Weights of a small GPT-style language model, trained from scratch on English Wikipedia: learned positions, a variant of Adam for these matrices.
MLP neurons of a small language model. Each row is named by its layer, matrix (up: input weights) and neuron, and shows model dimensions 48-175. Each number is 128 + 24 x the weight over its row's rms, rounded and kept within 0 to 255.
After each neuron's rows, "fires after" lists the tokens most often just before its 100 highest values on Wikipedia text that the model never trained on.

L11.up564 [152 121 139 159 104 131 115 153 131 117 135 109 155 111 122  92 129 153 134 123 127 130 125  95 120 125 140 111 101  98 164 132 102  95 130  81 103 150 151 109 118 121 180 121 113 139 102 182  92 111 165 114 109 142 126  97 163 155 127 111 148 105 158 104 133  69 149 132 125 121 132 117 124 106 127  76 111  79 127 151 139 141 135 119 140 109  95 133 177 103 107 111  87 128 119 119  89 105 119 158  91 135 162 160 145  93 127 151  83 146 123 120 161 114 149 137 110 117 156 107 146  75  92 129 123 118 169 113]
fires after: "\n", " ", "1 ", "MF ", "5 "

L8.up212 [141 142 134 112 161  87 131  90 130 139 120 128 186  85 149 144 100 146 118 132 138 151 147  75 120 129 147 107 109 160 156  98  98 141 118 142 170  74 147 131 115 115 115 144  81 135  47  92 176 126 112 152 132 132 143 152 149 175 125 157 161 136 147 118 107 142 109 107 154 159 111 119 144 110 161 135 158 100  99 108 108 164 109 120 151 158 134 142 111  99  93 134 159 151 173 127 120 100 151 120  99 130 143 141 122  97 156 167  69 142 132 129 180 124 102 124 167  95 103 130 165  88  95 104 134 125 141 131]
fires after: "P", "Ex", "p", "Qu", "C"

L8.up70 [149 166  83 149 133 155 100 167 148  95 113 103 164 156 167 137 106 136 134 134 160 113 152 140 117 141 150 148 101 119 147 119 113 106 105 137 150 128 164  92  72 136 152 133 121 121 126 157 132 117 151 154 167 125 114 112 100 155 116 107 123 153 148  95 116 139 141 100 163 155 176 104 116  80 133 120  93 140 131 142 149 116 127 101 135 137 146 125 110 110 111  95 123 178 184 138 144  90 128 145 119 129 102 126 115  87 166 160 108  96 116 107 178 109 145 140 171 110 107 170 137 124 115 147 133  87 151 143]
fires after: "\n", "201", "200", "- ", "199"

L7.up861 [ 99 152 135 114 149 109 132 132 168 161 123 159  97 140 128 114 103 166 145 155  86 146 128 116 103 127 167 124  83 109 111 130 136 129 121 128 145 133 127  88 152 120 145 149 147 106 129 135 120 128 132 132 115 152 159 133 139 109 136  90 142 142 131  92  99  99 105  96 135 102 139 147  99 108 113  96 126  94 107 122 135 105 120 150 118 130 139 144  91  89 135 136 109 159 173 156 115  91 116 186 138 123 151 125 116 106  87 171 120 118 103 140 152 105  97 127 117 122 117 215 188  68 130  75 135 151 113 145]
fires after: ", ", "| ", "(", ": ", "), "

L4.up280 [141 112 141 123 165 127 133 111 115 150 136 103 118 179 140 140  64 142 130 181 142  95 128  94 112 124 126 147 149 132 132 110 138 105 106 143 161 111 126 148 114 123 117 176 166 134 141 127 125 139 160 121 101 121 127 120 145 129 121 150 176 148 142 177 122 122 125 113 112 129 154 101 107 124 139  99 153  91 139 106  58  96 103 135 156 140 126 134 149 118 144 142 156 155 162 110  86 146 134 154 118 128 159 123 101 122 132 126  93  71 149 127 167 110 102 174 148 140 141 151 120 120 142 102 154 123 139 133]
fires after: "| ", "\n\n", "), ", "("

L8.up38 [149 166 164 103 149 166 108 109  91 120 113 113 131 148 139 117 134 138 141 139 161 122 105 116 123 120 113 110 122 152 135  88  77 109 164 130 136 120 109 124 108 101 149 155 132 103 103 177 130 162 144 129 150 137 177 145 131 130 127 141 188 107 135 130 120 139 133 153 164 166 135 144  62  84 122 140 132 115 147 170 120 135 158 144 141 135 150 143 169  88 118 167 149 130 140 142 114 129  76 149 137 138 117 123 161 104 118 141 128 102 107 109 108 122 122 132 161 108 128 125 118 127 127 135 164 185 132 117]
fires after: "2", "1", ") ", "0", "3", "s"

L4.up621 [137 148  97 159 146 108 123 164 147 123 126 102 120 135 153 152  94 126 104 108 141 117 124 103 126  94 141 102  85 113  96  88 140 126 103 110 100 127 133 162 125 127 125  95 116 134 113 147 114 143 167 146 121 116 160 141 119 124  74 136 124 175 143 117  95 100 105 121 142 156 148 136 126 114  97  87  70 103 119 133 161 105 147 128 160 141 152 177 131 112 114 115 103 118 152 134 126  89 149 126 104 112 125 119 116 105 121 174  94 133  97 135 162 110 145 156 143 131 118 180 175  67 121 113  78 136 149 123]
fires after: ".", "\n", "| ", "- ", ")", "\n\n"

L12.up430 [152 153  95 136 127 112 122  94 155 145  97 161 107 163 142 122 120 120 128 147 133  72 106 121 116 103 148 109 142 150 106 119 117 138 101 134 119  75 104 160 113 160 108 146 117  77 113 123  94  76 140 167 113 135  98 155 111 164 110 146 132 142 136 152  87 145 148 104 173 133 144 128 145 118  90 195 104 181 133 141 113 156 133 116 117 127 121 132 175 150 124 134  92 128 120  92 137 126  98 156 149 139 110 133 113 131 152 159 121 126 157 154 162 130 117  76 161  74 137 178 153  86 152 111  94  91 169 133]
fires after: "|", "-", "on ", "May ", "October ", "September "

L11.up674 [131 151 123 130 138 170 137 120 129 122 140 104 147 111 133 107  89 133  79 127 163 125 133 106 133 108 105 137  88 118 139 117 107 106 155 135 118  91 167 157 150 116 145 132  66  93 117 120 142  88 141 167 123 159 139 114 146 160 124 142 105 123 136 184 132 117 102 140 128 111 157 111 112 116  98 108 117 143 133 101 162 139 157 160 105 136 128 145 160 125 133 115 115 154 140 131 140  83 127 103  95 170 133 155  86  96 158 160 149 134 171 123 197 147 125 116 139  92  81 166 139 100 147 105 145 130 182 138]
fires after: "0 ", "2 ", "1 ", "\n\n"

L12.up207 [170  88  91 143 131 147 114 164 151 129 137  87 157 121 131 118  80 148  79 142 152 126 116 124  98 163 144  79 117 154 113 128 105 118  71 135 149 128 140 109 148 124 133 131 132 118 151 136  83 105 133 181 168 143  91 131 114 160 111 132 143 167 142 124 111  78 144 123  87 117 146 156 144  95 123 137 132 142 124 146 141 134 168 157 153 123 106 151 138 154  98 133  84 162 131 125 124 112  82 105 121 123 156 120 119 135 136 130 133 108 107 136 161 101 154 112 109  95 166 119 177  87 134 152  96  82 169 110]
fires after: ".", "\n", "|"

L7.up131 [149 140 130  98 134 140 149 155 163 118 151 158 130 117 164 148  99  98  94 114 108 103 130 121  95  98  95 116  78 135  96  90 166 125  86 160  82 152  96  89 122  89 122 143 115 140 117 155 132 120 182 122 133 160 139  82 139 149 137 147 136 131 105 139 143 122 150 127 172 146 161 119 110  85 119 140  86 122 143 145 107 108 133 169 116 133 100 151 122 112  82 124 134 166 180 110 108 126 138 107 110  94 110 110 132 120 157 145 131 121  90 111 123 121 179 108 154 144 175 145 108 116 138 103 169 150 135 149]
fires after: "the ", "of ", "U", "at ", "(", "For "

L9.up173 [151 151 117 127 177 100 138 113 132 144 157 126 152 154 157 112 146 153  92 134 123  83 122 118 122 134 118 137  49 165  92 118 147 167 123 127  88 131 136  96 156 108  90 122  93 113  70 176 127 110 144 154 128 120 117 128 150 166 129 104 119 102 127 141  66 116 177 111 139 122 129 103 153 111 140 138 113 118 136 143  94 135  68 123 159 102 103 124 122 125 122 138 155 107 102 116 132 104  88 116 130  98 146 107 121  86 157 138 103 130 130 123 168 116 126 100 138 140 131 139 117 134 129  89 183 143 152 148]
fires after: "| ", "for ", "==", "For ", "the "

L8.up525 [147 116  92  81  97 143 164 175 147 143 145  87  98 163 141 164 121 135 103 183 100 104 128  92  82 148 147 112 109  82  85 107 110 135  97 106 154  98 180 156  95 131 117 122 146 119 120 164 144  55 136 164 129 117 136 123 154 120 109  95 119 154 170 154 106  95 130 118 170 149 114 134 105 131 107 138 144 152 109 167 111  89 145 115 138 142 122 134 118 113 149  92  68 146 113 121 140  96 122 144 125 144 140 154 141 130 160 137  90 123 119 132 134 128 119 110 124 120 132 151 153  94 120 130 131 165 104 132]
fires after: ".", "|"

L8.up371 [116 148 129 116 151 130 145 102 159 127 151 103 126 178 106 121 102 137  99 152 116  81  94 152  99 146 150 143  92 169 100 112 117 151 132 123 157 116 152 153 120 136  99 151 134 140 101  74 137 110 133 128 108 163 112 131 165 175 135 127 124 127 165 203 126  96 121 138 145 118 144 166  99 113 144 124 124 133 101 128 118 147 123  98 141 112 106 117 130 152 149 168 112 158 126 125 130 115 130 160 133 106 132 128 137  77 138 142 111 137 131 122 177 158 123 108 125 141 144 141 155  91 117 115 139 110 133 132]
fires after: "was ", "is ", "were ", "be ", "are ", "matches "

L7.up200 [ 82 177 116 160 108 119 178 119 155 146 135 133 118 130 124 102 116 122 121 130 110 102 113 127 113  90 142 149 115 153  99 113 173 141  94 104  73 131 146  82 132  75 105 147 171 155 140 145 101 130 112 124 124 126 117 153 131 169 112 140 164 131 115 148 119 111 151 121 142 147 124 147  85 146 151 133  97 136 108 123  99 121 127 103 111 134 157 143 134 156 121 171 120 144 110 159 152 105 126 138 126 149 135 139 156  92 158 149 132 116 147 134 137 106 136 119 137 111  92 143  99 107  73 141 134  93 148 127]
fires after: "was ", "were ", "a ", "are "

L9.up530 [154 135 125 105 147 129 140 152 154 116 112 111 148 140 167 155  94 133 149 158 133 124 141 142 128 137 153 108  82 128  97 104 116 125  68  79 125  97 174 134 104 142 160 136 136  99  96 152 137  94 141 154 145  91 121 123 124 136 122  71 122 141 151  95 114 135 144 108 164 169 167 126 151 126 150  91 145 105 114 182  79 125 158  89 113 124 138 189 107 146 138  86 140 185 132 145 153 116  92 144 138 143 142 105 171 143 184 118 130 124 140 113 147 137 136 140 124  73 145 154 167 100  89 105 157 124 153 151]
fires after: "\n", "|", "====", "Championships", "Chart "

L12.up122 [149 194 149 121 160 172 119 133 192 167 117 121 114 116 101  53 124 122 161 129 109 133 123 124 171 148 157  99  96 165 120 114 171 144 126 112 104 128 141 159 107 128 161 149 106 165 155 133 174  92 150 115 129 135 158 100 131 135 119 144 164 133 106 134  99 108 151  95 135 154 127 124 152 148 151 151 120  99 128 152 134 126 149 117 109  93 117 123 155  74  62 160 159 133 140 158 142  82  56 147 126 122 137 110 143 100 136 159  97 158 118 101 131 106 146 130 163  90 107 125 149 134 174 153 114 159 124  98]
fires after: "1", "0", "2", "No", "1 ", "4"

L7.up576 [101 147  94 137 128 150 117 113 149  96 125 143 125 114 170 134 135 141 109 109 139 107 142 135 142 131 124 115  86  81 135 134 113 145 177  86 136  99 139 122 121 120 124 129 148 141 127 133 101 120 136 144 119 124 148 136 115 115 121 130 144 124 125  82 109  77 141 113 123 148 146 156 133 108  98 141 108  55  97 150 162 119 113 128 120 152 127 112 134 134 103 128 123 115 157 142 120  61 134 168 137 106 144 163 162 112 132 170 103 140 147 139 158 102 130 111 139 144 120 172 176  85 124 109 133  99 117 149]
fires after: "the ", "| ", "The ", ", "

L12.up676 [129 136 111 143 145 160 145 128 146 157 109  88 132 157 154 148 125 154 113 128 112 113 123  97 114 142 133 101 137 107  81 123  88 110 115 128 127 113 135 116 123 160 123 141 126 133 135 143 143 116 137 133 134 140 124 138 103 161  64  92 146 147 143 114 158 105 179 125 154 174 165  95 102 115 150  84 118 143 119 160 120 144 158  81 140 105  86 165  92  87 114 160 125 119 109 125 139 130  83 182 147 110 141 159 120 155 159 127 122 137 113 123 148  90 141 108 141  83 142 123 165  70 114 125 140 119 150 117]
fires after: ".", "===", "=="

L9.up992 [110 155 123 118 134 101 120 101 159 127  87 132 113 166 161 134 137 141 115 114 124 120 100 131 116 108 144 135 113 144 163  67 105 116 124 137  99  88  61 135 151  93 115 146 120 130 136 123 139  90 150 122 115 122 159  75 119 125 139 122 120 150 168 162 103 116 136 147 162 118 191 135 105 102 119 147  69 128  95 100 115 125 182 144 126 124 116 127 125 123 111 161 137 114 201 168 110 115 122 123  91 121 133 160 125 109 118 148 104 114 165 107 188 131 156 102  97 126 142 206 141 122 135  86 128 123 132 111]
fires after: "0 ", "2 ", "— ", "1 ", "4 ", "3 "

L7.up799 [134 141 140 155  74 112 124 107 149 145 101 119 140 133 121 143 112 123 146 153 133 118  92 129 124 126 121 123 113 124 158  78 134 186 101 139 101  95 102 169 138 123 137  99 119 119  75 102 130 147 141 153 136  88 138 125 123 153 119 143 138 164 136 136  92 119 166 118 167 135 142 132 119 111 124 149 118 135  82 120 134 113 103 172 140 144 105 143  94 132 154 156 138 135 157 160 106  88 161 129  74 120 188 158 131 107 139 136 116 135 122 107 115 153 130 145 143 104  76 154 124 138 105 152 158  97 126 142]
fires after: "R", "M", "| ", "(", "Ex", "C"

L4.up785 [154 138  94 126 136 112 111  97 138 117 142 131 127 173 128 128  90 114 115 135 167 118 126 119 108 102 114 147 114 169 117 106 113 117  92 143 119  63 131 141  84 134 101 137 163 113 123 158 140 124 123 120 131 103 157 135 160 128 142 156 145 135 163 124 105 139 109 119 128 127 145 126  81  88 157 110 158  94 135 109  95  94 145 149 156 160 159 184 117 140 114 140 143 147 181 136  92 120 127 113 108 136 131 135 103 126  56 156 111 144 146 154 191  89 115 115 105 134 174 150 157 134 160 142 115  97 134 152]
fires after: "\n\n", "a ", "an ", "(", "), "